python train.py --tie_embeddings=false --init_std_up=0.0401 --lr=0.000775 --beta1=0.95
MLP neurons of a small language model. Each row is named by its layer, matrix (down: output weights) and neuron, and shows model dimensions 597-852. Each number is 128 + 24 x the weight over its row's rms, rounded and kept within 0 to 255. Numbers have three digits each. A neuron's up and down rows have the sign that makes its largest values positive.
A block is one neuron, or neurons of one layer that tend to fire together. Before each block is what it responds to, as a language model described it from the Wikipedia text at the highest values.

Responds to: Year decade digit
L7.down69:138123149123130107093093124129104135097117125150109128088159089110118134134134168091125163154072123144135136157138132141131140097091170132160148108155152154148153067136121113098098141133116086117126125100131080123138110149112139131120160159135121148144168121108162117141133172155159126189128118107142110140128177104140106144136131135155142101110104176120155108141109145105163114105129167108113186109152159156113128137087143090153126129086122087112089130143129171109076126141145090160133138113106160138113104140157102107130145148167101106124129131128100114140151147130144105119138163127105119133138136150136114118105110092124155068141178098121109111134110124141120104109109142130090152152099150131162128154134075125142155163091156165163160126162179116109123124134111107
L7.down961:113148191152167138102119115113122135132090113138134121106164149103147103120131107149109161155110096151165152118117136114162086119108090123157149117061156130123129077147122129142141102113107136105115195109149130091170142139092102124129129123131107112142137119118145128145181101124146142144079114136133139113147131138174117138117171128081114152134170203127110153142100153103182119149122121150075132147133141098150100119133125140108171157093160083146123163133133105096101085156129143120137138154078140090150150168131085168103153128159114112105153127117189106128130142140106163101125155075127089134162114134153112095096113091128118126181155130127135112152150108154099114101118144089107098157106151100145123178160122122106163081158161141136163134101137135078129099140130142
L7.down1307:179141116065168119105142141156144154135073151151161118097144124142134146126156113105112126139116133143188170133091102151123132103134197123120158122101153132150110141154098137129104116040129086097157115121098140134154119147125154114135112124132149171128143109106126127146124139103131087154088124101122156152161092131113124116157138127119154116134166157104089164112095124146125125149195126114132088156137161147140099115147132104111144137147160101149087148175135090126143159084131103084135147145137106136111151097103114119140131143130142093127143116107152100118128146096144125119129135113124140155140124120094171142141124111124124125107144119148108148119154109122119147098126070159146096167110130110129127161092117084136110081144103091142122131109139168112146154133140082
L7.down1377:086084099135118143106121088112167131169104108138118169099149135132107186128148103151118117165145113173158151147156164124112139146082118139082159164071141113146105157172115099110118139136164136117165116171117147118112108176118140112119100108127156126131090148133132115067095104121185134065128121121157108063122131123093089136136108124110113136135125126099150125103126152161123122118112122092124139133112141155134165102158110096104148113129134107116148125134111102108106197116162099111133152142168132126136097128104157145164138182126121125104122139121100104106108139127106130109160134136075116121131139143127156098109107152091165110141126112161131154134165189135134098174110132109127100132151120124116127124121178117104116128131155154103123135140123125165170118098145126
L7.down1487:113148097150110118144086107148135136172128102153140095161127108134121111114114118161156146114175114166117101125142141089105094122139073149099120130136136137078126145146142123115098089124150121137125119123106121131147150180137128151157126105155144148138134120144134134068132124107106119112135175142118112128138167145141148182164169137139115138146132095159119133109099118139128123124128178141112112151156154123146137108085128115102146110143105127113151135162100106120166115123145121159100113132145116088118145133101152130129155118141085145108127110079149128098140106131092103152160148115097118129143157116153112113133123162122143154176112120092117141135148144147153186130137112133116124122156119112105128118140085124123086135147117102143092147116124090131138150141120130
L7.down1646:129147171100114118125140101140119104087102089127119123145110145117131138106119150151100137136100138144115120123114105121133121116131137124131133148144104183157129066119120077158146141143152145135153165144125153122153139150124136088143118175093147115145165093150132106123119097205173136121169111129138116141163117133132155132121112143148133130137131130117105164068104158089132123154132116108107137129139134130142057100095075165146167144152103089173146148135116132145085110131084122124073144140080118157124138098143152123110150145143115133116124113138124133109148150165107150141109102139116066151156093160127137136127091083142144111157163113073149133131119119142144084145110161174079166111096141118135120116154099147081147115139124100130160127148153121127131117111148116
L7.down1927:164107154118116157121095067113126138114108123140121160163109076148132153108144149118120168148121144127119180149099107160167135060092145170170141081118143129124118081127131147099105122130123125101113118152071069124136077153140150157109100128155104093149162116155137167117147112055107144096138191102155098117133098109132149109105157112098105160154111109162132106166111132150161128146144160121142138154120142124130125099122134169168141166145144121118130152198172134110134161188127130141147131149149105146094144117111112113091140139097117097131157104109133141159116133123103131070131146094114118107133159078093094152123107157122159141197153117139111141134166104124150105102121105129127075155102136120129123102129118114148114111146128090117151134078152116117132139146143110
L7.down2329:190117130146113121120060124100126110121158149120142134163137109153062140140142094130121103129208132143092110159103170157126129117108129111119108119173105092152144166122151141129127135173113137164124124098120155116098109102155108115138117140141142146117143165140114101130159099120121141134152138151155118167140102099144145140163099134101135138109109074103141098170129123106134122108133126096136138153135155104137160141140125087098160117139098154106135114126139128154123110097108098135120164155092175121119119120090122089144137113106139096118096145128105122134087131135110094164123115171120157119155147134116124163150129147109106107109110134138089105105156166142156147144140145127146099100103111113133122116118155146148146154112116096114132117146161111111160106144112154

Responds to: Table cell separators
L7.down265:091152149113114134153145095135135122139143119143121159105125139135128123149167130159115108167150105119165116136127113143156150132129136138140135125160123167130118142123124092160185153117134118139124148138137137133096137132123115103116151115090148127147118140131130113096129120113166172152147187122150142138117107164110156122129117117133153124076142119129152105174134151086078117143055099106125128132118092175081170115117093148136140144172130137129121128139090087119110094153134132144144086117136079125121133133145109124136130131086149098064103146132115122140082156128164154157129123148122138088194169141119135130119106100147124122130174142120149167102150124134117143149142101160126152121129082152121115141132112121137104165129043110173138136115085107145160168129121108
L7.down599:075125161120113108149137173096076132138127105141102095164157204134121133158139117146102121131123109110152160086107093152122147129114099131168144108135139141137120110136132109132103103097162139124097136137109155124152137084108124172129132124153080137091135117110096176091150139143091153160143137140113094139090090121167141144130159145113132108117101097162164117154107122108122124171081122093131150134136162167160126112139146141148124094122152147117151104103130166139137124153122113133126155164149121131149122111115113120093118134124168139145157121096106082126134158118124091087140136147114115158128146125104168155131122149160127113142135174120136140084151107105154101135133149151176125138077150103129167123177090133106114129123152166119170140148129165174141111124125133
L7.down713:128153142165129097195105126169143109136116103119114109146150178131091144143139103140107110141142152160168163112119106161129115113151128071118107115109105159154131123156170117077074167127115137139096080136166149163162102081142096155100117148143089097117116096102102096110084135153110085140111095099125148092123096153175143138118132084154095115183098108099134114122144170127103162097123152122138130094136139177089102097113154123169147131129120110130136157150141135169143143122116126105134127129160149137143107130107101103098122149141127152136185125136069122121156157132104146147123130116149104121102102128118127089139135160094160099153098132129078117122160059101147137141138094136171126126070131140132179103138160128084148130070113112111145130116116122110105114113145117
L7.down840:130168141093137144094107129127066125159121154147141075114146116106104106141109093138159123147147151083119126081184104118111079138161128138138097147152133096141144139140164145134093141086124141133107130092126119089149146156136147124109121123136128147149128152114153134124140134121120144124130124137132138137116124153147140115104146113085147142136157157171096142149126088088120145153110122146137092086117176166157159160118153117063150125155075133094119154146128128113133144106107153161111103113140120138151146154152081115130127140101139112156128146099153093148197134124084126118141157144147140086092123138178150148105129117092142137098139083135143146115136120171137126124099111133190147111057105119100107155131116149164093109107132090126133155125131161142095101092135112
L7.down1342:121141120084085092146139144104155146146107107059163117117115075140108091122107144110093159169130144137154144160128115129130117127166172154125119089160098129121170121168138152093126121103134170119165126110140114127097148144107136084122133159146153143130134147135108102072110093094115133096091108092147084122156107137116141082105167164095160104119111141092125126078116155085124162164129112108115140124113135152139116135137128169129140142114130135116082130138113122093136118076112146072156177102132126095100101171137097110098100182116155114177134166113166116139132154128097122126177106125174081108126107096102136147151147148125096147153104137154142148148123115107152130106144149153127142125134117128108119112110164086085144136114148155150112135130109130119167108134142076
L7.down1603:144160155113115137126150123165103148133164121147112130146150133088141118147112124131125130051081105139176150113143107134117134115140129125131149118166131133121109129155114097152109074142115135112099112142132157148172125087157138118145126162140141174141087122159106131145148120126155182138096156139135110133096145132110113104120139126142118104127193151144139132155138091157123098129147117182142173156095114142139162117162117080134118134143144091089073105099103132156159117154137116122138139157128123082153125126091136145109103151156126026138129131143113129140159119114074128154152136109125120093143135146122133142190103152079109159131119124142100164112109104171110119131146077151063144167125130184124118158131108087088145110175136095121124128155122110095120131176134127
L7.down2213:168086078101090108123136073143139131117129118131135151109181099156144112107139135121102152108114102121145110144068109150121125152154118152113137145115155138160147138140123111145101123075144173155091124134100124115142149090152124123092139094166157132162127169147146124097165113059119135131123156143114127166156126111171141131139132133180127074086138116111148123127137126130129149135166158111099156172133102119167144169151146135133144178114122157133118111124129176168097149138072130135136111156091104073115089067125187164160160109151097158112149115114168106212100114119097162111106116158118114128110127148132171115093129141154151110133140084156077110099069111099167130136101095187118125146133099133175131151104134150168067134184133102095137126135135124144101124098144140
L7.down2341:116132119113156086166107139133157146114119163118101156085136168119133133141127154133125139145150131110093141174133110176126119089125090128126145165133158088131126169115197160167140168131090137113135160157117104157100143136144099122130132115105138146132140141118109168138100178104122087131163087100181119094121125126111125112098145161123163123148142196110131164123127096102127101111158147151149110083134161128122126185141168142114164133137084141153077084107101135111097117176120141118144105153126167129107132107123107158123166101121128156091102114105122122097132163139168174086131159147153138164141090101126140188146161109192127090138097137100083098062085128105167128125116105151112163124133124145141106096131139107171152134150126141169149153096116092126122169145114112

Responds to: Numeric cell spacers
L9.down1477:155157106146171134127104128133099129145120133178152129152090103106132162085172143170143121126128125139137104134122148172113133103155153112140141155146152109135162107120124107158136173164141119123130147126063144107115174133156122118117101153097136114115135100163137111123130128128108113144137149122124127133118127146111109159122126150109160116114145104110077114148110188161135085136149112115119103135098178092160129114098117117110131128100138091105195154166136118162152109133131127131123123178100114150108143144166170108135150086122111180158120111146125127156143103145132162139079183095123087182109131178121089135127130173095142093097125138101208141107128096138143108122091125111151125170126122134119150097159116076159138126141134127085151124126150114126157130095133126

Responds to: Statistics table cells
L5.down538:145151141110115179117158141109146074118138110144122092130084154155076137153144117130153128126120180075136127158119116060101161152122086107134148115159156097106134131166147135112139150119125134101078125137140136126123140088136059138113116122183110133160125134145101143094118090157113100125135143126161115065122123163137154110135125138158154122164155126128143125097136156134146159077107119118143103143144158139124121137086128139178101149099175110143144142097129117116116132111118101175120113145127136112118099139135127124136126110161159125079111153119165187146146123117129101161128074147116128102116104106147154137139147135134122127153176142131108110186134098145179147157170152087167151083137128103130102127097158124086082113162128202169147079116121136136097117101093099
L5.down943:120147147174144122126109154130107125118112135151156097123117098139145130110165142094125129112148097165132142161129132128101144106151116111135132188151151090140123156150132150118148114166128105146132146121133119142151161102121151135111124098120100158155138158074152132102135087142160156106123091127150165203141127111135159178133127103113123126139118135118139162170136169150119140117137157164123158087163110163125132099140128161090150163097120110149145147170165115145145110104109115152095099127151115100135133141112152116150129130085108150118091095159121100149106102141112129141118104144137105118190077106146131143131159137126104117104103113123165112154112129135154118137128140135113109162139107160127143119179106138092135113152123140101148131147129148161141192158144123
L5.down960:181099084136142117124058085072077149131134136129117124100115088121155153125131101122212146111131162106114126142133174115144145176073121123125151116133150144147139099171096119118115131129143140117154108154104150135105114112138163141118136137160139151174162137135139114118147125120105115113118168141146166076101115092126138110139125113132155141099122113141128164168144128120081128132132131115146110163142177140088148095124148133128152146154125118126158141137107141153094103115134145106128150084156121149156173098107114104102139146090144103171073126092107122116162114106173121146099083172130154101094089125113096132113166153102122145172125146136081145114108104070146172092106095132147139114133122084151144098133131135133106167145089145056110164134121156157085128108125102
L5.down1065:129120132168131175117143122166098112119139167122139100130113148104070118158150146148168081142130126141127146128141152107129150096084162166084109133139122144132136107090133166135112117135151119163090135114117133121094104103136085145122127153137130114147150111112146144157121134142135135103158133100138087134144102167127108157133171152116146123153122130096122106133154115172153175102139131143141104134137105168145113100132106117142137137148109154073152155115114147135137114109118102101099096112132125156108126148117092130145143097156146135151152164114101162143127139176110072135119121140134147114099137110160096095126130112168182175159081152137163101165116160123152124111128149132080115137148152130146109132135168119116072106145131088126146118152106124143150135107126110
L5.down1319:115172129119101158111124112088122155109132123141156129136103179064123133147099161178144091124104122160142129152128108133136123108171085099158099119146140115159112168119185144096129159175118085111176133107132147130142141178103139127149120127085088097143114145104137094146145099114142162083140137163179135101137088110112118126168104118116097153143113159148157104102115148143146122150128169149116093110117082115097141121133144122129135120114108136122136150114077156098103152108108082141108155154172119121082124130118071136106133115095092140186062120165143111105116100118093131156109074125124146110104144119114108154100110129149115138118128134106120144124119126141131133176132105129144110143120086087159111108150100107136132133121113124118095102108144073081122131152128103
L5.down1427:147143107148100101129122129147122136128147089182115137139144121081096160175151133092141120106130131152100131169141113079141142129099158125146153117073108086116121132096124112103146145130164103138115117102116143141116118149131120154127106099121106107122095107130090137082145141114055105168128148173121097070117127102111127152135133129113140142139079137158132146126142173139099117144115103094167155128093116119104150084123125154119147115114115142144129081147140113110135117135124111117094127147118105138128129145177108119143092184108131142107084148118127100148097117140130161123159136114146118148100111104139128142094136116115152123134099145144119159134120143098178142153108172130128123137116138124085125126089176123148083143130096094139130123142105139111146131141109120
L5.down1820:129156129143093174130172142169133105114135156141140138103100104129078131124135117085113125119120123114112131106161114103121164101121060119107123128107117130140119176126126153121167122148114103146088135112132077147127092105066112110125151153107125127130123142120123104138141124147130133138078114151103096087105114144128098152147112126129092115139128135105151158138112104127149132142119150137141152117139101124142165104094096113083133129088101157152105110154121126119130142150118121120100146119120144071154129097154119119112113167143062140098152140151108143145113147166147159091087087122150124153159135136115108128129096114104165124189103143095142103085184132105146112140125149159112128146123138103134132120160098102107130178134120132162189096091124146150156128131080114
L5.down2200:120086133125150110113131098105117145096138138190131113132151083130129100136123137093129116144183139111139106145145104113115129161103101133095137175140111105097123090114084138136097144123097150158062124148098150115163170179112130153164140134132145093118161132108122159101100113139144172128144087118171112090157113141119139136150098133135117081099142134108171088128136141134155109131113128115153119121135125117157152114125080081177099133141149132146149154096120081122093152143112089129126088150125121142149142090107158145116117146129132134081131105123151180156138156114151126120141107162103097067146103152092123164146125114141148118143110141136185173139132149102134131144141110116131129077099097098079117126144124152143126148095133153138150098159143120140156138107140105

Responds to: Range separators after numbers
L5.down1098:140078090143149150142153133111136150128159131156129110156115130165139134123159096135091110135135111129146138145142110102140148168117136135149120160154138136097101143127048123128097086163109152144138152128142123154120114142114148105167138128157148116121187158162154114131139075168104161105124134120128141114078118173147186072123125110103114081089136130153114130083118164135133108081150122102109134122097148125163152156128152112110125103145125120148106159132135166115130131140152146165175084151100173147118141099129167069139095119147105130125147075169114151115111151183122140139125127142111151135112095147132143148114088139143149149122135171124175139135154123155131137103141165125106149163175107132152174164143116120123139096105167122138146137125111138112156128145115154
L5.down1205:107137103120129137181147113117104114152104113135126163159114142122079136114078105151104129122128129128113102171102069188108074127138106136120143128135115133122082095127097165134139121130135149144161134114142096124155121120112132127159154135113128108116115084108127128125154157135121164135142074129116101129128114156132121146161127119126114151129075164130125120140143118131166090134178149148123157110088152164175107164107089140150110157115120129094142093143123125160118161146199118098152119130104130163122125093155137139165160131125132147116104086159099146107149106126147123127142107149139131111079148092085132078109119126127168083099149149161126127136090050138117139132141156135113179119128129120133134118114092073108129121134131139166153121140121109082157117107166174
L5.down1242:122111148092099143127090135126158100141139112096130112160120107168129099120137128168140090118145102128152096131158139104135140169154136135128130127139142156128155111117132133097104125107135140118153101131175113098162121110149144116143143104110113141142158134139099136115086116171140104130151120132151166080106121106117151111155121135070135127120154123132155139086111132141111100119180065131167112104138155117116117161122164115131085110119139139137112108109145150156109097134154142164153125121097177160125095157094135127141114138119171137097096108090131116126137121152129091124101164123155099119121096156169139128139152148113126116165106135124129124087123107126136152130162153165120135095135071150079137098121092136134102103129127092130119136118161131091107164144153136
L5.down1742:140120118164076118125136070103149129131142093085103109094137165169080165121130159169080094098160153141130135158151155126114119123129147126121120138113138141132093099131104096129127112122066136126137142144131119139149157146071143112144127105147105142128071148109169152174143085121102140125141144083126122119181120148165147131110143120117168098135150131146166123143182168170160121159138111115113123114139139130121103116165167160119121114110151123120142118118123114158108176136119091117151165092143130096185137136140134080139109167147104138115083126100110161113144110125125185082109137141122127111119118183148121114180139137068115134135127107113123157131135111126143135137100163130152099122167115090120131162121139104160138114135115116178136097108094142142140143127139183
L5.down1787:135146137119119089114118122150149093115104113123113144119118131148098106134124108147113129119118140144121111145113135076112146118132117144137139157121129085093130121106149169136118107156158151144093171103133149086106081106111111071180121122115152119184166102159110162122100133108105111109145122089125093125092143100125173102126121154119160149123088109179091123145140127136122141135141161124114201124135184099105140143128123110130119136084120133085120156137111127133138106081143137135122136097098129142119122141104086163102136096165137157075123140101094129114107162157105088102140146097117096101090148115124134152163148138125153129104115115124170143149115172130128125089168114144154142174119140089098101079107108129091117159115131102155094128111092146120133083097150174
L5.down1853:130123144169132160152158163132109170144148099075178106132170130161133098122141090114103164130115102146181119090104123123102128124088112121137108138110101101146100073109137081088117097131081105144095130125128138107160158089133117100180114129095122159080127144157097149127136124122135133094136146180121118093181121141148115104092145112099140148169119132118104175119113145151137116154124128128139181140116120132105108120120108085198139124080116132111131132183122144102106145043115130114107131129120137147173143112094139164147160095113106134108094135109116105121146134107144091117156145143167110122104123159140114125121148131167088111122096117175152160083118124128071157135098131150139160114124117121090152137139095131125124093144106101170143136132119153138144144153135125
L5.down2068:131155101097137127125098142157117149147069128156094139086083166119107141159147080138136129116175143117095127163087133072084132142166090132118110129124173084115108129091168157100127097154116122136167165142131123130163153136126125068130115139118135094110111118125120119108130109113171137132113151134117111153139151090158077159123132150103082133143144117152110128146149133136129104160139114154118132149131127129151111104142141109114145160131162100123145157101117113068124103135140149136118113090145180122120133117109141092119132121102159124077149118152122122095124110100105140156166109168086134104153112157163091122135141101090129120139139115128144100139112126134145135155150130103127126115089165122157112137113123116138067152133088153122120141083113154121123152163156144
L5.down2158:118126124152132129072157091127106167115127141124123126124149157168097100148111117179103154116129109115135165078150134091141155110154088116173142086141152136153123136169125181126144135154123153094117125128130062137125113099115175098135144144090146145142129131165146126149114116138109186090084178128152152098137078134117134151099115108123127129119103104132137138097066127146119138142152101162137147128150080124127133152108141097134144134071151116153137111151080139119107109105122128122144105132089103109147134090124164146161132095106116133099113119122116142110101140156113129146113124118123122119145099125082149138144140115121094119046150137109156133143110083112161160103198131162130123140148127113154160147110109131153117100118128118141113128145095131131091123183078143

Responds to: Year-span dashes
L9.down1926:115125078092139092150153108073116117155129123106134148112088161135152098133131123041122133157087167134130121161110132161142154161128134127123107161157105125103157070095122173117161150141172154127141120123103163091120112122130146142128151129147163120124114144097164148141117133140103133157129093137138128193121143174105132101183143117168114119154109114119124136132111123144105139134093103115109142143109131140124117127152126157136100117150118148161110126161130151157134120148153097124166111137143150108138145147102135145095152164137138168127106116137152146151130114094167108124111100113095120145160145095096137152135122115163151089105089109195139119130144071168121119093093131142137150140160104098092133139114137130146111133155079127104111113109114124142097119115093192

Responds to: Year and era expressions
L9.down615:097132122104121154160112124158130112156143113106138167148103123132158141141105125160137161142094141165120128196141100121141140127133138143144116084155153129179157165151146115135162112094132124170097123117129110086126168149147122111147114100126088110085147102128114133090163132099097121118111148101088142146152120128075128114130147121145092131157139119100104136106155126120131092102060142109129122100148111136112125146161112112086127109109077139135059100119132123129099096138106149101128120164114171132162124095124091124090120142123123099127148134101119110115147163157102130129122080120108135197145129147158110141136136116160138147141097144094146166160129098131101152118092157178128079139103118168151110132111122120140105172150111092129114092120168076097105177157150092

Responds to: Year decade digit
L5.down504:163159111123127102124119120110134108157106153131145146149123102183146125153120122138109158186119162137119135112103115144113188096157155082105158129134172110144115100146130137117121139131134080114140144207121122134167173139102131156119114130157152182138100128110113137150142117149101127080135117125116131125159103150119117123141083092126116125142119111119131131153116135119152139071122153119157102147124114110153110102142090107157165120122104104115172144150184173124141136131140117150141071145128113107127128122094125144160111128158142120109135093140107139162139159122087177111120161141113144086093103125132119146166106120153126103048128151117146117118121150132132210132134165062118136109156138124137141094118138150174161115103100176154129128141095127156086146155083117
L5.down972:119138142166126110120119162153149153127116084098104174141071134141135126144107121155119115115156176094143107108137132148129149139137180149142116136126139162112117138127119094159116069085110129180106163155177172116185177154141127088114141128107130143134118091125167118131131176149159147136071099104116128108130135156110098140116086112153097200112123106146132101094159158166128106099110141108120134156119081092126118096123140116104135147100132120107126136157100144117101122139114095121124130143133119131124141152166154189125156142155159152127133114116118132083152146102169106152172118083100180127136088132156148141145124066131102099120147092116126134135151137173178119119136142108136107167132136122149096093157120142148123123134112124172116116097104104110113087129122111
L5.down1106:117167181165115145087129097128114127100141122160115136148155093130130129130135091129123168138100120141123134116135165140136135095076134108158125131126150171146120125118140123135149111080127149116119142107145073147145164109102114094054123112165121127127161155124122096135117114103114131148106106141150147122167108125162149114129129125124150114100120135142126147147124183137133133113122190130089167134120138163111113169095119149138138118079127126152142103210147123143140140118118139158170146148112093135132131155137101172136123126168115158099098124164135114102118150110073108128130157122143138100101175139195107121140144150100092112128155115150128146139128120124120154120131146099125118162105181157133139128139125110151160103118103142148144166116151134085093149119126136
L5.down1313:106122117117111097121110112133108147092119113140130151097127063167112114111099133154134126104141130138147098132135089129144132108146131113162111140100180127153151116088114181165117094159163158167172139096134122112090138144078112144091103086141078092160103168137113132112101121149104109141146092144137137126119134093152155116110144150130100096140120144128137129171143142125136148119173102117154142146087112128088138141088116164149115113143086121122126169139090083106108151163140129126159119117144124104118128096165140143105111123140107101137168092107132146127143167132156131156089137142164114108141161116126140142137112115129109085125135091158104156139061109096161146143126101109140158106110125119078109169070127145103178131122133186116121118188151104139108163092114132
L5.down1643:133140131124147095134121136091120114155145100126103157146093094167135118132119133157128152090105103121126155162079120133151112094125102096173173118131141155115094125114135122092108123142128125141129105113126125151143116124140128126108115120129116130164109073122138115158084134140125114102120112109131157132127157118132114121155138173176116165176139112151175111081130091107144120143109137145122134157094115102138101068152131119109091166125133127162088117173122125131137136107185124128105135179157183082098084102132135114130132161136079104148079125123168131142148118127154156112070115142146135142172109126121156106103137097137135095159107152146147099131125093109143086122140101110102124098123135117150122153083100110150119118108174153147109099103120118102116099161125112
L5.down1747:080120163139130119089136124135166141116144111110160150097133147129092144131194110105173110151122163079121142173134148094098165131129110142124088162110131140152094134093094099114112125122125155130121133119169109138139134123109148128129154126159128150134116121130138128138108177168122133126082139140146146100165146108103149127098142131150120102130121113121133106148128120105144164120126101113159109120145126140090125117102113143091123177139127094164141133161149110151099133096137107093124096130130100087112114152103140099106123106118160163090122126098129088141093107161064137112104127099151168097134092154137164175168139131061104146147096114137144181130138145087118116112092139113147108100141063159128154132139114161150130138075122141109096111127120143131121090172161114
L5.down1945:144107145121144130122116130139179138117109123135134156117117135134107162086132144121133129135116117145081191104137103141158118145133101136089128078149117111121136134101143170161115124125149166127148117160140158115173139119143116122146114106133134156109092140142105102102166127127215132136137140131156155146102128110128135113125130092119113141117116126069128115106104122098152124165084139126145120103136165125126093115106156078099151110110166102103110139114146152132133137123114138100110198157082102180121175107101140113121138183110084147138156134128146165104104100125097129133159132172098099127147121132078130132102137120082150113113130084155149143109117118163090156175144152150118087118168144119132094154078138100150143126107126134154087111083135123113143101188121104
L5.down2125:119112134135136171126103125135163110100124156165121114124139082143135123128151117155139112157143135154098159094165118104124105181131132125127133141118114105145148110113150145154136130116137166125124131100127068135177136120106089110111127136163124152157117140131122154166170141137162107101123145140112131198138133138142150088125111108117102140133197117142110124118134134082092128134079159124146130120139129126148126142076127166128176115103147149135163110132137117093162166149135122117123083126152110118107213112106158130134131119170107120142130114114136094157121103138139139137112110109142138099130122076099110104117149108124107132148134157161100163139076158145115133117102119105140141098107137114172114105129132134138127120126091126140132128151150113145147145127101109